From a checkpoint of a small transformer trained on Wikipedia.
Size: 18 layers, width 256, 4 heads of 64, MLP 704 SwiGLU, vocabulary 4096, 16.6M parameters.
Architecture: RMSNorm after each block, rotary positions, no biases in attention or MLP, untied embeddings, normalized queries and keys.
Training: 953M tokens, 3634 steps.
MLP neurons of a small language model. Each row is named by its layer, matrix (gate and up: input weights) and neuron, and shows model dimensions 0-127. Each number is 128 + 24 x the weight over its row's rms, rounded and kept within 0 to 255. Numbers have three digits each. A neuron's up and down rows have the sign that makes its largest values positive.
A block is one neuron, or neurons of one layer that tend to fire together. After each block is what it responds to, as a language model described it from the Wikipedia text at the highest values.

L3.gate45:123110129159082094112142130127153130124116140115156115155154100153130184101057122112178134142161101120132105104106127136133117163159109120138165120104165139104148108124147095102121116108111116064145101165139119182134134111104107112127123171116126088154107099144135149128091144100104151128105152127130185121130126099133120115150132118125158140138135137140161152093171144115120108148123
L3.up45:142111144110114132159142171120135145121105126143115122135099114161127157127141146154147139126141118125111153128102119108133132131110142145144139139122139171143175099148171094131103164120166144127124157110134102106121151137116134122089144160120088143111131117126115121103150145082133120115108187129148135137107125136155128169109086155145117096124132133141103133084155095116158114101156
L3.gate59:144105099147143119145098108116104139080122131106188127127106126115119129135140080131105121156103133127140088139080112132136154122117112147098119144148113141150138162130135151152150094126130137173159092174137133130092086141151078128146107104094141124122161126127137186146120128152100128195099054100132110139060133174132112145165129108121168125114134104116122157112115116116118146119125
L3.up59:129125102167166110098107145134138135086161088120152122148123142110150158144127128101135087137139137170149128125152118135115115123115171134133124122101108110150185152114116138134144160108160149102153152115094111154168153159161123130152106124099121162104108128105148099145189086112083162140133154164145131110154135144089171138105131146114169128139154150123151147112160119173098127136156
L3.gate88:106153143124111081150127180096116081156108132106105093140125113122167167122079161132095108146104109078114119118111129139145120142118127123117128067104137145116131145112162132140134108096146130150118062139148138101120142134100123194136127157096165154142163103159118164122138081127136142158114109122148114139186104154150153143134089116102142073138100095114094132112113133117146164148122
L3.up88:132144110139117093110116178139136098181145113108117108170133102163141165131109139138106125137137094122093130103114156128129127121097105106085109113127162156083124118112137169193123123134135138093117058133154125108109156120102127183122097133120150125105152147139122124123124109137151105151092126081104101130193127152111150135155098105097126120153127139125133129162153120115112134137128
L3.gate117:129115192093109122093119116116116113118161129092129133136140109143149150136121157162121108082142152128068116092141118070081113145140152141128156103108083157122161109152099117093135128121154126139145100135072139140119140119143143117119110117114175088108092101106135124165100153120135132130151110124129168116105113125057143123123146160152139141117123095121173123109143148147124121122136
L3.up117:146111103103129098134101134168143086136131116164138124143108109122127193138098134163083104106161105128121152129131115108132156123092085120111130106071126148133135115082159174116132164134099093164158091130165127139125122120140110158151119164082148129076122123139086147134132135157105098095139088090160153114163120093105131173119184141124100118135124099159133139071139097113133112135140
L3.gate154:091115092133154138122100127097105130169102139164156148162127106128175124115146145132136136144075105148129118114156161092117107132155141135109151106097119131138103104101144166099162156151160108146129131109117147132131144098129170140136145117182104128088112157132104147135130094118115118108139121169104128137103110109131172122153111072138150147130093105116100114144123112119159100116117
L3.up154:138147150125168128126086158098109166131095088153183132136143137164171113148107156082137157118146115163143161076149099136135134134132101135099111120098181106131167129112136160123134110095128140153111132112149138135108145139138119112128161144138116150118123180132119120163134104106103146143140130125162142145100153142124148122145116153132131141088100174142112118124115100174128111137139
L3.gate200:106132142095133110092083117105128109133152098066155125156127159155114120098098135149096117120106112114091142099147121112158171137123105148100115130137096066157155105142129185150148094120182113113116109107164126078168133119122166151141124125082170118162138133097151125112134107154130070130213123128142121117120090135130157135138130150140136179122100134137128154150157155153126111170111
L3.up200:148142133121137138104099113175113140134132116061123171128151122145109111092081132186148140124069127142086095132151112089148145107125141165151116147130127142153134124100181177179128075145119138111101157107144102123094115143119108169150129134147149131189104122110157100117127144132157137122150131093124142119143134102141150138156145147123114092120123151129121146130140146118102162164092
L3.gate228:117126141159164097132118106116097090087166113147111111149110136095103162117077119097122097121145133097143161116083115100116148123116109112111114149133112111116174110112112101106154114073102126174146125105123161115081147175148117163151113106081107116114126117139069114143121084103141155115118122143079132143124121170132120107105111168128155142169140165114114114083143158106125115120142
L3.up228:151148140113149083136114140117119099093125126114103139109149127140109155158115109146135148157133153099164154115100138169079092132120108130152171113065090090083116115138124160143135125105144146130164096163115139168132112083150150126157134137070150113108160112136154138089157069069108128132134084146115130099149105098109152080123135118194141132132145127131126125086137120106099176133158
L3.gate233:123176125133117154115152105134126106112112123128130148162111159172119104137097141157158103169120092116134052088187142120113115135111136114084136135102118113158131114138125117184081113145099121209160143115123084166136131090162162149119133132150111122135158129139155101122117117134136131136139105136123122095114122144106139146123066132112151086125129157157142159119118121130128108151152
L3.up233:096132102135116138105086103164109112066183139148131113168153135124124138144103135119104146132138138124147120155154133099146122119126123121135114097109143171121093113111106124122152100141136114099134105073089114154114140098103128154180098120097128152139157127104150119095138136107147160142128093150131128109136157098093141116154127125084176133105107151079160176156108123122134163108137
L3.gate243:126144158092118133127140113133138137144143134110176141144092135100101118103104098141154145146104135180096124113100170058157157175134109128112123169094109127169145103116122148104104121132158144111119140118160138132135158128109102141146120140121130145171138077125114133145134096051114141134138145129154199101093158086098149134137089133117159143080154144087114122135104142119140110148097
L3.up243:105129152144102139137132130104134152155105064138170161146082110140096123119159132137098161141149144156168142123130141120147178151091116133127068140123145149112127135121106138131128133129165129114151146123088105121120139126104133096125183149143155173128099123077166143138085113113123135133124114149116143117149112087099125150062114121147102141130101129134136120134157116090184137111140
L3.gate324:170164189129204112129120126096119135106141101148138135183123094084129104132113091101147136120114142119122145134156133154101110112138112110142106142150154129133134131148151153121096118139123128157153163105152092117098095160139119147140119109152162151109145164143075124136116106128154072143164140103099114149123119163159143082117102150113086149149108149139138111107127128107097154123123
L3.up324:115141088085162131162187141091134113141114155113107111126122141109129141159139123145144097125127142151078144139112144168059126092073125122147127120140092097143143098071141141096164120130121100112126111136108148145145123119144142134164157128135132131127083139122134112120139082113115155160127100111108127151119145137148137116123114124131123157141112147146147173154164145082111140117105
L3.gate346:144121141166132148092127165112126123112109047161098152155163136143135141114137146125175146106126135130154131075122099109162120145150132145154126145151095168148096124164138067130089105140142143145131092105103129118116077118130104140146116133094152144140111120105141138116101138122145111150125134133164172122174123148094154100133127088181156162098096142157137142082100117117121102161114
L3.up346:073145134110151161143122114100120104099151149099142161136135149162094116125096152103132123102149151146130085081148134147103131119141097171152145098125125080114163111139105168087109094146108076082120138168142093143133135090134143141142130121128142097136132126117113126156112083105111114101129163133169166170130150141129102082068155180132127160131136102138161126103156147176121164161110
L3.gate438:131122109157152152137100158148148095143146187155134120117156152114192129086079096081103147158157116129107112103139161093116121125136121150124108148096101122136168152129149153111094129121101074109108131134126148181143152115101106148137114114090158145091129113143124127112097118139083106105125119135171124094137090101135077155114136145165177131132145143156171113079098119097144129119094
L3.up438:102123106146171174124132156153103134119097123102099113119161145132121119151183158143136086162156115114160095106120118124127157128125170134170113130063154108193129098143111122100114131160117158161106114178122135160125114089122109122125149110153114129063136154165104171123131123128135128139136102140147112150111092146120114111140123132115114136153130111154113137100095117092148112135128
L3.gate453:097135133113104143114159194122083103138101146109144134160135129144113158122134097115124096140141115135115105089108124093115132119109101149120139162108120157155154101143155111116132082130127114164110129110163086142080156102160164146168121091141132111135108125139145166154194098119159153168119082100155125181137110133103080097129098159121102162154117141102106153096150077167112114133101
L3.up453:101151151110116124134130073148141124163162142155087119115155120102101135116099142130105152090140137101129144152113151123076098097133124136152139166117136114159130136112187156122169135135091145168161101114167133123111129152160128160130090151155152134134166134145125119101121097163167121120098118108132142137153117149100124091081120162155167176099083113141139143145160122122149106146158
L3.gate497:107109140136160094171115147121113085110142135098141079126149129156150120130169154113119108119175121098115114106120116134109112142144156126109146149082112129115116112126109137104137104116144153127137095128155088134152141168187128175145148168098104124162107116084138088153107136145179128165168102131128116109150157114107111151111116133126142125128166155138169098154132086105122164092138
L3.up497:122121137130131110167105133131118102109117166131191105110159169147140125141179079141142128116143073085100122123111119106119117116171148128115150157115156136139126124121093153116109112124099149153140071160162141176143118118129135145148138188182115137096145124122093093167129107120160143156111151142191132147133135108138118162136129156137126110074165134141132100126152118087121114097134
L3.gate670:123109165091102112136118129119099145116103088135127125171086120129091154138137097118116136145133080110102062127129152148089136106122154148119153137099106157177092145139141141149133159130117117145147124136164171101133115127130136106133113094132153179138141181112149127153139146083143148120133089100105139154104140177140098124116097143109129111124082134105172137088091134121079121158150
L3.up670:120091157116131134123132156136131138061105152165136096120083128080084088090157126106155120112108099092124135091143129103094143128108125163134161126106155111155172127130104120131160133124118129165150127129107123088145076135112141146141135098165128097120126130125121136164085090129159125149093091108133122076138143151100132135154163138131174122150120108158100128114111172094107128090110
L3.gate683:137114076133126132116134121124127098099120119126137149107110115092122172117111151127125122063136147099115123119122163097127116099141090160133131126063123096122134135163113151109157142178114117155126128140127114136121137120136169120118055154112192137122087147125162166107139104119101154119121137167138146146137121145086112112109156156134104159132129131117167082145122110148086114102076
L3.up683:147131129161102145135124115191101145156111119124123171115118120089104116127122111110128105102097166144144156152119143102103116122093116154153105151131136108126130092109149095126111103110101068158147100148133125125128108114106127141153070105135160158167116134141074148117149134101089140131143112109113155164145122132128131151084176148155141152136121110106152109125091097117075144123111
Description: Film word / title starts. The word "film" in film descriptions ("1961 British comedy film"), plus "The" and similar first words opening titles and proper names, e.g. "After The Big One", "Canadian Football".

L4.gate100:136119114091136130140136124162130149126161091140149115126126088111187155147130100161105160158126159118151119125126124102109125108118098115102135150133119097153064108123135136100109090127107146167125154112142126126113135077106123116153104099145165150142112190135118162110099118093124119118163149110150129116103129117136133159156103139145119165155135115115161156127107124088115117151109
L4.up100:165138127139121114185140156160114150072105108148131144133108132132133058097167111136123117093102151113127133131126138129161125133114156115114114121166126105149154132093139117129133101155137102133141114143163103138140157102125123091101114135138091152151116117128095138119111119097140150104151161158123118134124156130126153168084098130141150215118139151127193106129126124123119135076089
L4.gate200:103130164138141109100131131114133120144148133105143105151147109174151134136119147133111128107116120149130111127145110104149139132110126140110131125099124084143103085117147121125161080142119143152155118150058112154141098132167152130133137139108127086097113119107144162153124111101151141116185119118122083155116126139122162135132139151131141138116134111113153113141170113118124153125119
L4.up200:106118174133169133175120157131128126175179106129138113125130136119164147153094131159106123138116125124145139132101155119132170136117106120140151141119130116119152094085167121117121108156154118147163128125127110138148110089128133109161102122082140131134128113110134090188075138183118128099124162058152130133141150125142114175104120087128123169103164129132178126126138086105147113110088
L4.gate360:105157134129142159113097115118127135107174145087140115141118126151135132105122149140113131105100106129106094146110101105117137171115163175140073128121144160154113078091155170134119160135117127141121111135175092122140154117080129122129139162117138144168126095084107104112152116132096095097160142154191119140116114107135161119133131110095063144113131135134200147142136087112105106135143
L4.up360:125148174167089131092114113123103128121090109126144106157125141100098157157119110107131146118101126116132136092138110127137115143135109118152093151130100128123148133104108125124120152115155187120147062091149173123136137092136139150129139111157136139123076116118128138180143121126135139156144099130123146127124145121117118143187127155160185123110115172137167106138125111139135142088147
L4.gate669:121163140163138144090112108120120134128118113137129149205147119188119156116149131115044127110109141132172155140120132092149123131102139076108137151154130120121148141154084147126128138131119095130149144117108126100138088130111149176118123157116124142138145131111143164168082138114103117113137133122134106152107163123103122087121137142194151164129116087123115130129082135117118153125103
L4.up669:102138135133087131152117154114150106141168129107095105125115107171130149150135149124099117134146140107108155162118161114140135123128096083131147112127115129123103085148117161131106151145140123111095124127162140086144159144082151111109114145131123129113156144123172137107130125153113131085170135119105113145114112118104110153145142102121151113174114150143118102116150157104164112160163
Description: Media work type nouns. Nouns naming a kind of creative work or undertaking, mainly film, series, book, song, project, often after a description such as a 1976 Indian Malayalam film.

L4.gate130:135197139143135070126116157129119129099125066133141147138149121111119135096126111134192132119145110099133173136085152110124080085164119122158103133145121135148135124163127109115147147128095120152125122113153135141161145142105109103136125174152107152138135156129119142140094161168142117146185102106148122144119133145167116080095138141124086130132089138126130138157122121087147102160104
L4.up130:163121148114113100101146091165139114138100132080132075173098105154124173152099149147149131110174081065138125111131131107168138117128128150153164130138139160126120139131143117118114139150146142144137081146116100097146126113119141133161128142123134153097146131108132141138107123179140095122131156061177151183167095094118160123122153124139148126167154126120115141130073098099139138105135
L4.gate156:121094127111156131162153154172178127158169171104143130121159162166123122142126114137141164128126129126107125175105134147081131129134110153175147171088132139125124115135118139162125122129089108126160159130127095160135105130092106101131070161116169057148113135139142152163101157089125132135118075110153148061143125127099154140139147111107123146156107115147117131160129097124111127108130
L4.up156:149161162110095100143155126149141149134151101146102109143167146095156122095136146150106153139111091106168133159158124150139138160118095091119160099110130139124134177144096140111119136133115084108161135157101136120105117120133111111144102097147139152102144128141147131149124153128122116120126106146137146171151158146132124164141120117155165150101149162133124190133179164112168140147094
L4.gate277:151138105144157096155169111113105120089097122144137109144134134126122107118094143111102127100114149140123089158146106108124125112168105119118165128115145117123155127139128133150124091113110122109166141127144138131130089125135118129095142130120170106140174168142102119084180127172091107126112101092144138110145096144098108107090153139087111162110109109125130199119106125144138139160124
L4.up277:104103135073099131135136157117137160161165154112093175136130120154128081116144154163128120155100107126137124126149152151101127109162139130176116093133140112088092152166136128118118087127070076106123139153164171109177134151137144134096145119103132118143135107087108149094134129128095147111132142081128150129137096154115111154090113151156105126151099151162149157123143124105121149191132
L4.gate408:132105138127169141125150132164131123166152111168155138154139131129150161127139119122103181157097157173150113123136166094119133149132110141131163127119126137132165160155124093144183136158156161146120097157113125155114153135145134085148135119116132090082155162127151144092134162144126140146165169132112151106144095149144181183131105132106110122090115117119143108120129102127143117095124
L4.up408:163117182111140125132139144141169134153134130144170083122127187109147139128118108125139115147114159099196120108170156155117154163130117076160128168137140144135151164161140143131096087150157110122140158108154129142156087112115113107091120145126131109160126166164191153116130134146141127130112128138104140138135118092149142114133134130161152114043109132133140121154128111111143201173135
Description: Main verb after subject. Fires on the verb right after a sentence's subject, mostly forms of be (was, is, be after will/can/would) and sometimes made, became, got.

L6.gate30:094129130100132114131133130101125119103167097141141130092164114127139164162115095135142154091162134132136126071174169127116160124203144162147082128137111091177086108153100101148149168143131176139133113113138149064144164130115142136111158141117140129129139157129137119109101151113103175108142091143154171126131118194099122143131146124134162158154126152089084121119159120103149098134119
L6.up30:108145129166109157174137130139147155134155101141127119115174174092172157135122115139141110112092163138133137102125153128145130159125131164099106151197081138132048139138119127154072169120131121084139131106162133114159079136166079139138139088104096115113125125113107114111136111137173089133134129200097156126107083138132123146149126100112120174106095107177134108135127136102173127155125
Description: Copula after subject. The verb "be" (is, was, are, were) right after a sentence's subject in encyclopedic descriptions, plus adverb endings like formerly or originally.

L6.gate618:128128125122120117151131183131118086123151142151147140095145124065154170141069089106160078142141173138104159100094155105131103106136093120115115076071103147125180117133084127122146099120132160098157114166135101153096103094133122143124116128075115128115136124141133126120141120101136124111136105141099132135108112117112139132164168093099164096160118134139164131094148131168149139153106
L6.up618:093137158157159109103107144140093148105119154141087105116123119139100138128111130109140082114097137155092123104120128138052110138140091182145090146133122133118154113122112147134110120164089113080122115093156115165137110125141186146138115110138161103110141139150097158115107101106125093092153125131093125122110094076114146105137160122127132113106114143145133120129176116172111137145118
Description: Sentence-initial determiners. Fires on "The", "the", "This", "an" or "A" opening a new sentence or section, usually a definite noun phrase for an already-mentioned thing ("The hall", "The album", "The firm").

L3.gate54:118152134112109141120090089131163104067154106117100153111144089123129121089112146095116120139143123131119135138118186108143160121140111109117157105118094098121162120136164134126124172116122105165190113120156092166116107156103171122106133116145144152114153160163113124142126200156166154143154203136118123137104184116085120109112156118124130108130149148125133105131144154169164140123079
L3.up54:113086130126160123105102137123123123111106111111086151125141140208131112102095164146092109134162127177181115122110130079122136132123116118127144134112134140110141089093136117133112119116102103147131141119114100085116088145127170142141143182137109143106133132128118146156128114116135097118140136112118134104111126137191155133116168183127147128138121147130142171098137120143138129123109
L3.gate73:135111080144143131133127113149078183124152102151153126085133164138140159105142084126151141167121131138133147202142134147107139113135130138133147120174141077159133139131130130114133110121148120160103120099116160103112149170147152151101130129194121120121138105110118118083125100107169136149085157095149108091094121092107124131119106093141104149135091091122145137175151167129134128134159
L3.up73:117155095134160125143122117139123182141076113116140140113105134080132138123132102142141151153125152133119132132139133154132140101150104105092133113100124109122130113125109109135147115113190106170138175132141101105136138146147133130106141144146152083118101069095089165109126103105158134135133120139153127104105133085123123134130120115108106145136135132140146112105137123155121139124123
L3.gate170:083125170103147108148142134127090111118129115116136125152096112168154178137126108146165193168130196111143164144143166137142146116122130129144112153120132133164115078125107110107093098130140129138157108125160103131147146101104146150140118129118117154122134165102148156112094144155188144056116125101123123119125124119153127162116120140086117159159125126129098096190119141154144113155148
L3.up170:131135108130094099163154116081143138129143099107098147118119081130121150087142136183124161114156127114182123170130159116167140150096146100092144155116086110125101126112105133136137090161102097113131114116119116129139144122129111138110103123122117123113118153085126181128073118152107137131113132122130151098126116138143126154098151107083169149119100111175116113137126107133156127109169
L3.gate231:154117122162130155116141132161141154164105127096120144146118136161115101085122147115144159147113116112131119114128094106134141171151140132168099122118116088149144100144123118188115053089073107145162122171125141138082090132111126148157130102104148123141124122169104160161146131110121120188140143111132106147084116176106102094132108123138110119144087150116111119127125127106081134180123
L3.up231:161147097144107175117115079145124170119149116118128121110135108156125132160103160160164131094120145112166123108097138111173123159119142120169115139141171148122141060130115138128095141140056100109156171121106119146135135127106137126145160118092171136127114105147128142108170105104091154134119154143158141156125142115072114102129150103155138129088099083129116134126135127140094120141107
L3.gate236:149126103102154139166117146113146090144151124168110134101125096163120118087141164110147134105167104122113144107199121102170135148155149125153133077155115091121140129155133139125168135113097116168109101085123115128129123136102134148113134106151124133091132135163173162139111119171128148142120127091123089091115084168110131119067131155125126168163113138144143160141059159132122099117141
L3.up236:124144124149145086137105090121095140109114121120121121106160140096123091153133091106167159135136141110142119117164130118141129141114147109169102168111129105123147115139115121168149128111147131112104165140106158123115086154130108113147126111145105104127150122166097117126155106161147172106090138137115132120156138137094110124133088161126089158118122180143132065118089113125118124107098
L3.gate350:143166145099097110171151118136116111131110093157110130101125147130110128107148122132124126145102127115105113117143167155137130061111131160162121104132101116128136137157145092155102092140135145135159125159147155127120096151136112139109135142114149137136155146133138065070119138149124139089129104099115158161107096119092111139085110163104135136172140141178151192123104151136150141133139
L3.up350:117160113105110156134134071088165129124114150144133116091076106125104078132124146137136148138152147096122106119154131125135088107139184136139106123142144152113103155119105062173100133124123132122088138159116122142124139118108127083131107131131135125098163095126083150121111152141103127134111148129133146118112121143116107146088114128092124117084102108161097139084145120083115134128109
L3.gate365:106128114129138156110062143114109137095100137126138128136145149171115135087184095103185091155129150118130138098119086098103094143189127162177139096129156106124136100136092121136156111141148140120121142123104147100119126175107112128139093142114135110136185130127132136107135145109143146173069113153129096120099120115078106145154136099119117165148108119053133164148141142161150134094135
L3.up365:105135098137127137150119173145122116118129118118141147160171119144067125100168194124107070145186104114107145108149091114082099138111132127102123108125119039150136098131132132140161125107156083188161131170073080140138135147130122178114125119114138104126089113143142113101155154141138137143115148160138126135092126139151132117074119147117098133121108130102121138140147112122100132133132
L3.gate401:118090106155146135149147105075151098113123176135127131147121102164114123106134161117137161131136140102141137129194089151198117110159127145119185134133120080163108137139136127130099123140107151118130168109165136159121124121110100108114150132139135123109108158114091162088158104162107171117095173135117140103131130112084089119097165135152120147133125124168156145169115117130134159117141
L3.up401:140120139108101115136111118080128147113117106120123139123131132074103086111147104152127094143156121146122132173174134135120087118150145127105135131146107147111132166137105062148110131132136117139105140165132106119131109132114167154127116164100135138111130109141110116099143123149088199127103118133147158145150106120099088102117152099098113161142098121147144136108143159145141170122174
L3.gate487:159081119114135124119178084165138131193151132084076084101093142139111132117142154164123144093129113119138132110122141097114122115104115139129143130154140154131118110177142142127106128123149093111138183104163123122105096111150109097155142160114144129126145103111153151097136141135130111077166107108147124149147111147151126144105122072121115104157161117090178141137128146111134128149105
L3.up487:100132137136127180120160121172104163067084140163164145145179159098097148106154103137196144098137109114139122113130140083143142168138116105141099120124130130115117095129148151105131150160118141113137126138119157138079128119137095127126091112119147168163112136132176111118157124118097118155132150130111109124096144181160100105115134128154087134113079112159158176135109087079117120127117
L3.gate504:120129163165110113152130088119118134147135120164160131110149132152145163140138099109136116130111127122150131134118105139119169163127093164106163136145085114132140147163172143148113161146069145133115122126165149120109116145111126109107120101164118136132146155121122085117142137168124134080146106072163134151154127151065114126122084152098134087111137102097092172141108107148146095124157
L3.up504:107101174154123143147145094128130143174164144147155131108121141128154117187131092139091112107133131160161147137100093137112115147158134145089147121159114099145116126166110097145124099134095167153117128145111165127098116163127137114122097123178126096118144164128155113127121106185128155111145139120145163117178131161085069127129147122120132100123127132098127137121144125110119113103135
L3.gate517:078145117141145138133139105138155162140105169104111127133094188135114112109155146135137105082096118114164164120151146180073146078094138121129125127162132127141120114142127122120182123135114100124147143165099127136119114123100100118152118153132156141111122133136175129089155119107100117172165122078157141158157100178127140121102152205120119121144110149108127103131115144125139113148104
L3.up517:079129136137108113171117089149105110099136143100130136103113099144121154105145105162120121089117144165124179135111107133140127142112140136121123165144088122137114149092095145164144145075117138120132099162131109110140127139120104089137122119155142139138121146147114128131145117098118102132147102175132090135077110128140105133065137153177119129086133168130104133066134098132124116164137
L3.gate584:118127141133174129115088173093124104129166099094141144131119123120158171132123125147139171094091109097116123118151116127151124086114127127106135153113074095117126124147161079060131150116147083113141148104101162137135144129170135097118121144133182121125105127083115130132088174133172119154148089151133160118136146098153123127139142147141146162100131124131123114166142111141152156170152
L3.up584:112116116102105096148122149160132132166142090144104101162125168092120141097151148173130162130115082140149140131168146124148150113104111125131119146077145149137123103126145110128115152131138101147144127151122132174115166104126124111119116162108161089131140133070134117161153167154111069122139147152090142132131151098135137110086165075094133133147133120131159182142163124141149161159160
L3.gate659:095098144085104104140097126131094150126127164115128073122109134130113171104131126133133141143078124140137136104141129105119083119163171142091120146128137097145124128153133129097145075164090151145140148148153129122146160118125141116111105166135090114097127108142158139124117133155110100105137088159106137147160100150135138115077146129106116145139163110114125118134128139143149117138111
L3.up659:145088150113138116122094143110088125159141159109130132104144164106118082091133121130143135120090122106149122131110099130145096137162114166154079121154115123139140131145155145134148118132128140131141168117108065139149130098154134129112143212113145117135089113174117147102102133158127107103146099149080126114111129130098169200121151101119105162138128135162108146098108088148133142117108
L3.gate682:135099173118097130088172140105129109143136094100118089144112087074140135131124142145136122170126163144155144170112159115125142121137122135116090176088171115142118140135147090114091130130102100160153122140145123117111114155125138167115089134143145187089149127158162153126112121123063143080143098091162120110144124148093138119136159106118138155098122120154107141168131108160144118100153
L3.up682:132133163134090103143105129114119107088137110175122094168114164111153175099094115081124149146130155125159115153092122137112117123149127102196133105110121113127111134128079104108127103153134086126147112120121110098123140126142140126085122105108131170178139175126123071162131127166110127074123126097129119120165088157105115127117137157153116126135143136153146125093152119184110119101142
L3.gate684:118116132146171158111108131143122111158109114106117131093106132158135157094136129155149150106157152138085113136132126126177190159153116127118143114161109080114124099138091101129117130092105118188164156096114096100119140113112120109138106161151123186146144142125136190135086159143099139138111141121122125134152111114115125117102100147135129168111143133137120142155099076175160115080113
L3.up684:134114134138162159121111141151154094144138109122131143098113106181097166116109114135131134112105132112120121136111118118157167141079117131104134118183121074070129138158117114130125150120106114160116135108120112094102141115104123109113161156148091168136155125125163176134091143155090149150094111116147131114156132092130127134147103098149138160113155135119134135161121085164166142092139
L3.gate694:120134145136143107132091114096113143114115141143106121102147150107134125105126140125106141108164134128127116146151131101102110145163118160117112109153143129137154144149108146121105131144176135165105091101109111118106115141126109114095107155081166148167130148147106104102082131165127156107134114069078150159170122093161140135164122140142120118083138139123094106152076140113098122092126
L3.up694:125137126138113080103181106127146135121093156159133119106094114167096114148129073154108130096182148103118130122131124120148130110146099072126114128141142153118108146129092152157104114173103088149063120136156136127125084158085127152099092126129145103129127118106087149134073114120148119138137152119104101154117109115152120146112129155100120121073113156145145136117098148120153155090105
Description: Forms of "be". Forms of the verb be (was, is, be, were, been) as main verb or auxiliary after a subject or "to", e.g. "population was", "to be"; also "be"-initial word pieces and country names.